From a checkpoint of a small transformer trained on Wikipedia: RMSNorm before each block, 3285 steps.
MLP neurons of a small language model. Each row is named by its layer, matrix (down: output weights) and neuron, and shows model dimensions 176-303. Each number is 128 + 32 x the weight over its row's rms, rounded and kept within 0 to 255. A neuron's up and down rows have the sign that makes its largest values positive.
A block is one neuron, or neurons of one layer that tend to fire together. Before each block is what it responds to, as a language model described it from the Wikipedia text at the highest values.

Post-noun prepositions. Prepositions, mostly "of" and "in", placed right after a head noun to begin a modifier phrase, as in nature of, wreckage of, development in; sometimes a word-ending piece completing that noun.
L6.down529 [158 111 209 125  72 107 115 206 115 138 102 116 158 133 147 107 119 151 126 132  85 119 122  40 147  81 140 128 114 138  93 116 137 167  79 125 111 139  95 124 137 119 133 142 134 137 148 125 111 166 139  81  24 146 142 114 136 113 100 107  91 128  79  97 126 105  95 177 154 109 125 112 149 138 154 129 128 111 120 196 102 173 175  59 145 114 127 108 118 148 159  27 129 148 114 153 117 143 132 117 107 133 109 162 156 207  98 119  84  91 156 170 160  87 104 120  49 128 108 157  91 156 117 140  52 102 104  72]
L6.down638 [153  71 129 146 121 122 125 170 113 154 100 155  89 134 128 128 144 109  37 178  72 143 159 133  97 178  90 116 140 104 111 142  98 155   5 149 141 206 152 174 116 151 119 106 103 144  96  96 109 186  37 166  89 112 128 134 112 183 111 115 101 125 114 138 158 114 107 112 138 134 125 132 113 175 198 166 102 121  66 156  96 117 133 138 100 130 163 149 140 168  90 161 184 138 126 139  98  97  74  99 120 106 153 176 138 116 187 160 130 135 127 143 108 104 117  60 178 116 143 172 136 100 126  40 103 147 143 189]

Temporal clause conjunctions. Words that open time or circumstance clauses, mostly while, whilst, when, after, as, before, during, and time in "this time", in biographical narrative.
L6.down305 [153 112  91 169 180 153 124 173 106 118 151 135 109 112 111 129  78  81 117 153 163  77 142  90  74 108 156 115 110 133 126 142 147 143 125 105 136 147  98  83  53 105 168 124 119  76 109 138  93 117 161  87  41 138 157 104 110  82 152 149 112 154 156 170 124  95 156 109 171 137  91  72 120 104 137  85 127 114 143 126  93 109 120 176 126 158 153 152 153 149 128 134 149 138  72  74  78 153  61 129 168  61 138 153 110 155 194 147 149 199  98 186 157 109 137 191 136 137 135 103 145 178 126 155 179 121  97 140]
L6.down897 [100 139  76 111 113 137 100 136 110 127 175  52 126 201 153 134 132  97 129 140 164 146  97 155 103  79 126 143  56 120 125 132 118  65 105 126  70 109 161 187 141  91 147 125 152 116 121 129  89 120 137 123  65 159  85  88 134 154  72  93 118 108 139  99 191 187 131 104 153  92 151  81 150 152  94 111  87  90  87 133  66 141 107 112  50 167 141 104 122  79 132 125 135 154  99 121 135 174 134 108 104 132 174  99 177 142  92 125 178 119 103  88  70 129  97 152 139 125 121 115 122 120 141 153 114 145 132 168]

Noun-ending suffix pieces. Final word-piece endings of nouns, mostly plural -s/-es/-tions, completing a split word just before a preposition like of, in, from (schem-es, fail-ures, casual-ties).
L11.down455 [154 128  78 112 141 120 132  90 141 139 147 139 152 114 183 176 156 103  93 146 126 156 195 121 150 149 143 145  64 120 148 135  84  93  94 113 110  17 167 125 114 149 163  88 118 197 161 132 155 148  82 137 149 114 139 194 167 131 132 129 138 150 132 108 146 130  91  80 126 103 183 103 110  94 147 145 145 146  90  60 142 116  93 132 137 120  54 104 116 167 101 128 148 138 148 102  88 135  95 134 174 121 118 126 101  59 103  80 128 156 153  92 134 139 129 104 126  79 255 139 158 153  96 115 144 147  86  99]
L11.down462 [111  98 105 151 137 120  96 145 118 112 130 108 122 156 187 130 114 104 151 163 154  98 133 145 148 154  61  65 132 108 146 150 156 104  60 134 128 140  97 164 112 112 147 142 112 119 152 125 169 110 153  88 163 182 129  83  93 143 164 137 123 160  77 165 123 149 215 102 104 155 134  60 148  16 142 187  77 154  70 133 121 147 136 187 106 135  85  79 160 140 150  97  91 101 170 100 101  87  58 132 146  96 159 118 112 111  86 112 198 139 119 154 159 129 131  95 131 152 160 145 162 134 102 104  98  95 122  53]
L11.down840 [142 146  89 122 133 117 138 134  95 139 104 101 146 188 145  68 141 139 113  86 110 183  84  92 162  80 151  59 124 145 133 147 184  90 183 107  96 129 117 148 120 125 172 167 157 117 156  91 151 131 137  86  63 103  99 101 147 123 122 123  77 102 133 164 123 152 109  94  88  87 159 111 199 122 193 161  98  86  50  66 141 100 139 142 125 131 162 145 175 136  84  74  94 137 151 152 147  95 123 130  71 149 119 214 129 158 123 140 128 140 165 111  70 162 176 144 121 118 164 147 105 203  78 137 154  90 103 117]
L11.down850 [ 63 135 138 126  79 121 128 170 111 120 184 113  92 171  66 141 163 154 155 184  69 188 176 172 135 140  55 161 121 162 111  96 135  78 118 107  82 132 100 122 116 108 150 174 102 130 113  97 148 158 123 100 192 136 137 116 132 140 136  96 103  95 127 133 124  98 130 101  81  87 145  86 119 106 139 153 147 106 135  75 180 121  94 149  94 111 117  51 170 147 107 137 190  58 126 169  85 197 146  89 107 158  98 120 183 143 115 137 179 119 162 196 126 196  89 144 136 189 194 154 109 156  96 117 133 158 142 117]

Word-ending pieces before complements. Final pieces of multi-token words that expect a following complement, strongest for taxonomy ranks (Gen-us of, sub-family of, Binomial name), also allow-s, open-ing ceremony, typ-es of.
L2.down76 [174  66 109  93 121 102  90 205 129 129 130 100 144 180 155 136 132 168  94 117 108 138 141 123 149 115 147 124 100 149 124 112 174  88  69 103 107 154 187 195 135 140 110 122 109 137 125 182 126 192 129 130 114 122 107 153 138 132 152  95 138  39 125 118 161 144  73  90 112 133 133  71 168 107 120 187 130 159 136 171 126  51 131 157 109  81 139 122  69  83 198  97 107 131 136 152 202  63 137 172  70 156 129 155 121 136 126 178 174  79 142 152  82 116 120 104  89  93 148 109 130 147 106 130 151 144 153 173]
L2.down240 [112 122 143 132 111  76 164 172 164 118 140  55  91 109  88 133 107 109 117 126 143 130 156  85 162 162  85  99 147 164 143 130 145  95 105 118 110 213 129 154  82 116 147  37 214 168 120 149 145 167 152 167 196 141 120 134  36 118 134 151 118 133 124 104  83 124 157 137 102 176 134 150 156 152 124 129  88 132 155  98 122  60 111 160 169 188 122 142 136  84 120  81 117 112 127 137 152 134  99 106  94 104 130 170  59 115 145 132 154 125 103 148  96 138  99 132 185 120 132 124 156 133 145  95 150 103 172  97]
L2.down615 [104 208 159 110 169  88 131  61 108 163  89  97 139 159 107 153  93 127  72 133  43 142 140 125  53 184 146  77 151 158 119 183 127 173 143 182  69 116 131 148 136 168 138  99 126 157 118 150 158 165 115 161  81 123 116 150 152 146 137  92 189 131  90 125 167 162 201 122 172 136  97 127 105 114 106 186  78 143 159 172 143  51 129 112 137  98 110 119 100 116 128 127  97  97 163 133 162 143  88 145 163 112  91 175 120 118 114 127 103 151 112 142 150 151 134 120 106  83 156 114 147 115  86 126 116  89 161 100]
L2.down732 [147 149  86 132 103 146  84 162 117 127 124  96 121 121 108 106 115 102 169 150 114  76 128 103 145  77  68 129 120 128 112 148 125 101 137 134 103 193 151 134 147 149  97 114 116 165 128 136 238 181 132  92 150 132 151 113 130 139 169  75 118 129  20 140  94  99 100 150 130 118 116 145 155 116 140 142 103 134 130 118 141 129 136 191 158 168 104  89 143 145 126 125 171 105 169 147  94 161 130 153 123 123  79 150 148 105 128 135 134  19 127  99  96 111  98 134  87  55 131 167 117 111 135  71 130 194 144  75]
L2.down753 [129 101 130 121 144 127 143 195 140  82 143  92 125 117 151 106 143 142  90  82  94 164 146 157 135  67  93 119 159 143 133 148  54 140 158 124 158  95 105 123  90 113 138 173  99 138 146  67 170 117 120 125 105 114 126  98 202 157 132 139 145 104 158  62  87 100 105 169  63 147 132 114 133 130 138 128 129 127 169 110 131 129 119 130 139 115 124 123  70 165 147  95 134 119 150 141 173 194  74 134 120 114 120 119 156  38 113 130 136 127 139 143 165 107 133 153 130 201 118  84 148 123 134 142  92 162 104 102]
L2.down777 [107  85 117 157 114 139  47 146 174 137 158  96 101 161 169 201 154 149 144 168 193 155 113 152 112 129  98 156  93  82 163 107 131 145  93 107 143 162 191 126 154 153 150 131 104 150  90 188 120  90 116  91 142 159 128 199 171 175 111 102 159  98  55 133 114 116 183 131 137 145 119 151  99 125 160 135  79 100 152 205 125 152 124 151 111 127 163 130 145 105 143 148 155 154 117  96 185 126 102 124 121 172 100  79 177 100 137 166 155 102  67 126  82 112 147  81 193 128 174 133 119  83 189 106 134 154 180 121]
L2.down1043 [106 134 108 144 145 111 164 186 162 133 127 118 154 182 169 112 180 142  76 118  92 125  66 140 133 141 129 117 135 126  73  89 127 153  68 132 147 122 160 128  86 151 144 125  53 132  91 165 128 122 170 155 170 117 160 135 198 110  85 109 111 113 188 202 104 155 102 160  95 136 133 147 133  96 142 138 128 100 113 121  93 119 148 141  29 167  86 136 111  63 129 111  87 121 169 110 152 158 163 121 123 130 190  91 120 128 143 115 109 184 123 145  71 137 148 150 128 156 106 149 146  88 117  70 131 134 144 123]
L2.down1209 [110 140 146 132 149 138 134 125 106 149 140 162 155 155 142 131 119 112 119 165  99 130 126 188 181  80 139 155  91 155 129 142 113 123  99  79 120  86  96 144 127 126 167 130 142 189  45 174 179  98  94 151  99 157 135  86 127 123 163 123 159 128 132 116 199 135 119  72 133 161 158  90 184 143 108 175 170  74 136 150 146 139 150 136 148 144  78  97 134 113 129 136 154 100  94 108  23  73 104  85 132  92 135 141 140 166 146 128 112 122 136 131 160 118 148 126 126  87 147 152 151 144 114 124 100 131 121 149]

Structural line-start markers. Fires on markup opening a new line or field, mostly == and === section headings after a blank line, plus list dashes and table pipes; weaker on ordinal suffixes like 2nd, Fifth.
L11.down26 [110 178  68 130 163 222 137 152  89 119 158 127 156 120 136 131  51 116  95  75 115 124 142 146 102 128 158 122  92 130  97  74 145 105  94  73  54  83 170 170 159 180 125  85 125 132 111 121 103 169 114 114 167 158 116 128 143 153 109 136 133 100 135 124  82 132 117 217 182  99  93  96 141 117 143 137 114  92 146 145 150 115  94 141 200 150  98 138 123  90 130 126 144 106 133 136  88 196 125 103 140 101 144 134 124 105 146 138  75 129 131 126 137 158 154  96 114 194 146  96 169 150 115 148  83  64 177 110]
L11.down706 [158 167 117 139 160 116 130 123  78 136 108 121 204  81 158 129 148 139 167 103 123 153  91 101 111 165 142 129 131 149 182 173 148 138 255  75  70 131 119 100 155  98  95 133 129 181 139 108 144 200 139 117 167  74 149 110  70 153 133  95 136 188 140 117 160 156 166 155 158  93 176 115 159 128 169 145 103 157 157 109  82 146 182 141 158 100 165 158 203 140 120 108 163 125 125 142 133 164 197 147 121 139 148 107 128 106 147 118 122  94 119 155 103 147 139 149 183 121 100 100 183 176 131 171  97 132 144 137]
L11.down804 [188 112 158  74 155 158 110 190 136 117 126 126 142 110 145 140 127 210 156 161 122 160 129 122 180 131 125 119 143  96 122 161 107 125 232 134 120  96 127 138 107 136  85  77 113 116 161 151 110  82  54 152 123 108  99 175 115  96 196 108 138  64 120 117 162 141 117 124 192 164 187 142 121 193 108  84  96 146 104 112 107  99 132 141 136 147 146  86 179 138  78 114  82 133 128  92 129  81 154 141 154 123 126 112 138 184 142 184 155 146  92  77 115 133 133 172 165  99 149 153 124 117  88 103 136 207 104 146]
L11.down884 [169 108 104  92 119 116 135 106 130  67 135 107  49 108 131 184  98 157 110 120 121 147 117 143 104 112 184 100 105 210 158 151 100  80 177 125 190  98 146 120 128 132  79 108 130 132 128 134 150  91 136 111 137  94  87 114 106 118 108 123 118 124 132 117 100 127 106 169 164 170 184 121 100 130 130  84 138 165 139 139 121 120 168 163 168 174 101 149 159 128 160 233 138 117 129 144  91 155 148 125 107 136 142 137 168 181 139  55 116 124 133 155 121 198  97 167 167 114  75 170 106 154 137 133 135 128 127  64]

Word-initial fragment "mov". The first piece of a split word, strongest on "mov" in movement, moves, movie; weaker on other openers like vot(ing) and lone "I" in tables.
L2.down122 [141 120 113 163 125 174  90 129 131 150 140  94 110 153 154 157 121 102 121 160  76 125 167 164  96 139 145 187 177 100  99 118  73 126 151 134 102 195 155  78 106 158 140  96 136 128  97  79 164 139 150 122  59  59 146 109 108 128 115  47 140 103  90 140 169 122  73 118 194 152  80 138 109 101 104 113 125 122  76 113 124 123 125 170 168 151 103  83 112 114 172 145 105 149  94 133 103 235 134  71 157 112  94  93 166 122 138 123 153 123  72 158 148  97  88 129 111  76 104 130 131 205 183 150  86  89 158 134]
L2.down130 [134 120 163 115  71 140 134 109  95 180 135  73 129 113  71  69 104 162 132  73 168  95  66 120 131 121 124 134 121 126 136 116 121 166 105 148  94 150 135  92 169 105 122 118 101 119 174 195 111  97 122 106 124 109 167 132 140 106 117 198 109  90 164 149 148 120 116 156 168 100  73  87 183  65 135 116 111  80 165 141 152 151 157 154 109 118 113 179 100 107 144 118 174 118 154 168 116 114 100 134 133 126 121  87 164 165 138 117 112 162 104 158  80 139 124 152 125 111 113 148 189 151 147  55 176 187 144 187]
L2.down215 [141 134  86  64 165 161 143 125 135 151 131 111 150 158 120 168 152 177 131 110 120 158 133 167  71  91 152 136 110 111 121 114  91 113 124 151  92 148 153 156 148 149 166 129 200 127 123  82  76 162 141 176 150 103 153 125 188 189 103 145 162  81 102 109 121  91 170 141 180 102 122 104 105 121 133 121 118 162 137 103 119 172 129  99 182  77  95 128 141  61 149 196 118 150 110 139 124 134 162  93 130 116 106 128 105 115 155 189  91 174  94 124 147 110 164 126  55 124 165 138 150 152 142 116 164 119 111 120]
L2.down252 [ 88 139 106 134 140 103 157 155 157 149 102  93 108 178 161 127  88 102 142 114 131  79 141 132  75 113  99 104 104 148  97 107  89 150  87  98 155 125 178 171 151 175 166  98 129 119 124 124 117 142 120 138 194 101 112 145 156 121  92 106 166 126  50  76 134 123 135 144 170  76 113 146 109 189 138 184 126 104 167 150 114 175 117 115  76  86 114 135 167 101 119 124 125 106 149 124 109 135 181 137 153  99 183  85 141 125 111  60 110 130 151 146 135 107 105 216  88  81 117 144 155 140 166 142  87 156 138  87]
L2.down333 [129 122  65 106 117 129 131 132 152 144 122 158 150 146 109  87 126 101  75 149 101 108 132  96 153 183 203 147 128  80 146 135 121 182 108 135 231 156 133 154 131  83 122 142 111 139 117 137 108  80 132 106 136 130 142 142 160 136 111 148 181 136 141 108 131 153 185 126 154 104 123 151 112 214 144 125 142 179 147 154 183 150  94 106 135 145 120 112 100 107 133 182 146  96 127 125 158 133 150 124 135 142  71 123 126 132 156  53 168 125 119 132 108 142 134 111 115 138  32  83 110 157 144  68 114 108 110 137]
L2.down488 [ 85 110 118 101 129 132 164 102 168 194 152 158 103 144 140 117 122 117 124 171 114  66 185 124 133  82 142 152 159 137 137 122 160 137 102 127 136 112 142 135  74  85  90 160  98 148  67 100 108 141 193 112 143 112 136 126 118 176 107 121 111 173 109 135 144  85 121 147 109 129 149 102 100  69  88 204 108 140 132 124 135  90  90 189  96  47 171 169 197 105 185 178 167 105 129 146 176 111 124 154 155 120 142 158 144 107 100 142 157 166  91 138 172  81  94 159 107  91 131  90 130  94 126 155 137 161 139  97]
L2.down1121 [168  85 190 165  63 117 140 119 103 131 112  83 116 123 116  88 133 164 201 117  94 172  71 157 180 137  51 124 170  81 191  63  96 139 143  91  90 127 159 152 116 106 205 102 142 134 136 131 122  87 135 158 114 151 150 143 146 168  86 120 102 142 130 112 135  81 163 185 129 204  87 167 117 124 161 114 172 140 113 120  99 150 140 124  71 162  73 116 126 126 136 125 151 119 121  66 100 151  71 147  80 123 164 177 107 110 117 159 151 146 168 116 174 117 115 128 180 118 101 128 102 130 156 175 171 116 139 175]
L2.down1254 [150  86 138 175 100 135 110 104 104 133 147  82 115 146 154  91  85 147 138 165 123 114 157 104 114 130 157 131 142  99 188 127  63 114 128 182 161 177 150 167 152 134 121 150 180 117  87 129 133 114 116  71 140 145 138 101 113 155 136 126 187 137 123 156 169 117  75  96 168  82 120 115 128 160 152 165 110 177 118 200 194 150  96  89  84 139 124 148 146 107 142 187 158 127 129  78 102 129 164 152 190 128 142  91 119 138 163 111 169  88 141 171 140 188  87 119 141 130  85 155 135 144 117  53 102 128 142  75]

Word-initial capital I. First sub-word piece of a word to be completed, mostly a capital I opening a word or title (It's, If, Iconic), also L, P, sp.
L11.down80 [161 129 128 122  86 125 147 143 150 140 153  55 133 149 153 148 106 172 136  90 140 134 117 112  91 161 143  76 121 207  71 129 141  87  92  79 115 191 113 100 126  90 105 152  89 108 164 122 118 101 137 137 159 103 141  97 123  94 109  77 186 120 130 151 133 121 154 137 138 140 116 125 108 132 114 120 133  76 120  97 109 110  91  89 137 156  71 143 126 119 147  18 131 116 141  88  83  69 148 103 146  99 163 112 155 175  94 105 116 170 162 149 161 156  90 132 145 107 109 138  78 162 120 134 151 157 153 162]
L11.down773 [110 108  82 127 220 139 142 188 132 128 156 132 148  81 133 177 147  71 148  81 130 138 116 157 125 143 123 152 116 112 125 120 162 101 157  91 130 129 198 132  76 121 132  47 133 165 155 170 143 129  77  99 104  72 169 132 132 119 144 129 131 136 119  91 176 183 111  92 112 134 108  80 116 178 120  87 104 138 113 156 150 136  39 128  69 114 116  76 188 123 175 151  98 160 108 118 103  79 111 150  67 146 154 118 113 152 103 195 111 150 138 112 134 150 140 143 207 103 101 179 147 110 163  74 130 164 149 179]
L11.down843 [123 158 179 146 142 131 158 115 115 117 130 151 114  77  82 217  99 133  87 143 122 204 116 118 169 107 127 153 123 155 118 115 124 112 133 116  99 135 141  18 121 104  83 101 123 166 118 173  93 155 147 140  90  71 107  61 188 167  63  91 104 146 139 162 116 138 140 107 147 171 123 117 153 109 184 133 139 134 122  92 135 105 172 111 149  87 147 103 163 141 139 127 192 115 103 149  98  75 198 137 130 136  93 163 106  97 143 106 119  80 138 117 126 194 158 101 130  90 200 100 156 151 150 167 118 142 125 168]
L11.down933 [165  82 133 181 192  84 157 132 114 109 106 183 171 153 176 145 105 166  79 114 130 129 122 103 147  93  97 182 121  84 119 171 136 130  42 138 116 111 151 125 131  89 129 151 154 174 133 109 164 107 138 129 145  97  78 167 105 145 103 141 103 158  99 162 124 123 130 179  55 165 162  96  87 122 140  92 200 118 112 119 161 101 133  77 110 138 176  98 109 119  74 162  65  71 105 144 179 111 103  93 117 132 104 115 158 150 117 131 205 136  91 122 165 141 144 135 115 137 116 111 214 170  77 102 141 174 169  66]

Time labels, headers. Mainly the word Time opening infobox or table labels (Time zone, Time Period, Time of possession), plus other header starts and while/time.
L2.down142 [121 142 104  95 169  92 123 136 152 114 177 169 143 140 131 146 129 124 100 138 140 104 177  85 129 144  83 130 147 111 162 121  80 102 132 149 129 103 110 182 121  96 138 119 100 160 102 156 140 131  95 117 138 122 115 124 174 101  65  99 136  34 141 110  90 171 140 114 125 127 145  91  98 199 131 150 140 137 151 141 131 101 135  99 132 101 137 176 122 113 153 122 102  80 145 140  79 178 109 157 174 117 152  98 143 121  93 113 133 131 131 137 124 135  96  60 162  74 110 144 139  95 107 130 168 140 132 118]
L2.down211 [146 161  88 141 135 157 172  80 142 154 101 105 100 126 134 127  98 126 143  60 187 128 123 144 124  89 205 155 162 129 180 116 139 106  71 132 139 108  93 156 129 104  90  90 110 109 197 143 136  83 123 137 121  97 137 200 119 148 170 148 140 126 117 182 181 111 137 136 164 121 102 106 144  91 198 132  92 137 140  60 143 141  86 116 156 163  85 104 134 150 153 114 132  78 118  84  86 125  77  99 156 138 115 125 116 133  59  97 154 169 178 142 141 120 135 135 126  75 175 121 147 140 143  69 128 152 130 131]
L2.down592 [110 163 158  97  90 116  87  98 166 104 105 151  49 166 135 131 130  63 122 147 131 133  56  95 107 128  90 180 139 167 128  79 163 125 165 204  86 160 135 137  56 163  94 163 121  80 148  70 195 103 182 109 130 166 140 120 103  94 106  89 125 143 175 137 134 117 145 169 124 147 133 110 115 139 127 138 129 121 121 147 150 157 118 159  92 109  71 144 100 130 134 139 141 144 128 110 138 145 142 195 147 126 175  89 161 134 154 106 145  91 181 141 112 165 143 163 139 159 127 160 110 123 132 150 125 171 169 125]
L2.down633 [147 157 106 100 122 188 136 162 202 132  75 157 113 101 121 159 171 105 111  86 128 102 143 142 114 131 115 119 128 126 179 154 110 179 133 134 149 139 161 120 184 115 148 130 123 145  99  91  97 116 114 177  86 136 162 196 148  55 123 101 137  37 138 169 135 136  48  60 126 167 118 129 146 142  80 133 132 139 119 158 163 156 129 113 161 130 138  30 140 163  87  90  84 152 125  71 119 114 167 139 173 139  93 174  57 128 102 130 114  82 125 121 136 132 165 111 129 150 141 141 116  78 154 108 140 117 113 196]
L2.down697 [121 131 103  56 140 109 127 130  86 122 117 111  93 113 107 132 126 141 112 144 124 139 155 122 118 114 147 102 150 114 104 144 151 152 169 147  76  15 114 144  74 129  84 100 153 161 101  88 157  67 179  68 123 124 151 100 103  54 100 149 137  89 182 160 129  85  89 163 150 106 108 111 104 130 147 203 105 147 176 132 135 174 143 120 177 117 157  96 110 110 185  88  51 131 212 187 185 130 154 160 145 138 101 102 124  93 132 118 118 122 107 118  90 104  85 146  97 153 102  74 155 143 134 117 134 139 151 128]
L2.down762 [164 153 130 134 111 134 190 109 147 106  81  60 114 143 120 141 114 140 118 118  72 119  85 165 111 195 121  77 101 103 199 141 145 109  63 129  97 159 115 139 126  70 138 144 154 144 130 124 110 122 117 161 172 105 123 157  83 124 164 170 164 174 137 116 125  82 137  64 153 110  99  69 138 143 142 122 122  90 121 128  95 157 104 137 145 196 185  99 135 141  90  85 153 176 119  93 130 121 100  99  93 100 125 181  97 100 155 146  97 124 130 145  87 132 121 115  84 105  89  95 101  96 109 129 117 158  69 124]
L2.down915 [112 137 124  93 131  99 138 163 141 103 185 165 152  77 128 189  99 121 123 149 189 140  98 136 126 107 130 171 139 136 160  91 148 115 153 149 125 111 160 182 154 106 127 142 123 173 166 138  60 114 127 123 162 152 159 147  69 194 125 151 121 102  92  69  64 129  86 134 163 186  93 157 128 152 157 156  98 191 104 105 135 183  87 137 118 156 102 162 142 157  52 215  88  96  89  90  80 139 162 106 144 172 169  89 112 162  73 144 176 137 114 109 129 104  92  92 174  82 108 196 120 119 205 150 121 123 127 115]
L2.down1224 [106 132 113 107 185 176  88 112 137 172  66 149 102 127 163 156  99 134 144 177 104 114 134 102  80 206 150 169 190  94 151 150 175 159 144  82 127 110 160 129 121 179 179  88 120 147 113 110 101 152 169  75  65 107 157 139  64 156 107 139  64  96 100 110 142  87 148 140 117 133 137 113  86 153 148 139 146 148 151 100 164 125 146 122 141 134  23  88 139 115  69 109 134 150  59  95 133 121 162 151 150 128 171 209 148 148 136  93 157 112 133 145 148 111 110 144 153 187 168 122 156 111 125 126 127 140 145 122]

Word-splitting fragment pieces. Short second or middle word pieces after an odd split, especially k (O-k-yar, A-k-asha, k-inds), plus hyphens and dashes inside compounds and ranges (up-and-comer, 26–28).
L6.down827 [162  95  95 155 116 149 160  99  40 152 104 130  84  92 115  97 105 149 136 100  83 159 170  82 191 132 152  85  85 131 155 146 110 127 156 138 110 137 131 186 172 115 136 133  90 152 100 123 144 157 118 142 110 120 168 165 188 150  69 131 122 163 100  98 174 107 145 184 121  91 131 117  97 189 132 145 139 131 153 132  94 149 216 125 133 172 180 148  79 131 201 141 141  54 126 136 125 141 150 131  67 140 106 131 138 136 139  98 173 112 145 106 167 104 174 158  77 172 162 117  96 129  97 103 201  98 129 115]
L6.down1258 [117 145 143 131 158  76 149  93 102  85 152 134 123 126 135 108 103 159  98 144 107 110 196  90 170 169  87 100 105 115 148 149 122  89 141 182 139 121 124 195 119 114 130 109 156 181 103  77 153 116  52 135 113 175 109 169 122 182  91 125 121 158 106 125  97 117 130 101 170 153 161 119  96 159 111 147 191  52 127 126 185 128 116 108 154 135 111  80 100 109  75 103 129 163 123 154 138 143 126 146 162 108 169 144 140 200 195 131 118 119 102  85 109 159 111 123 111 185 131 114 102 111 121  84 167 122 126 123]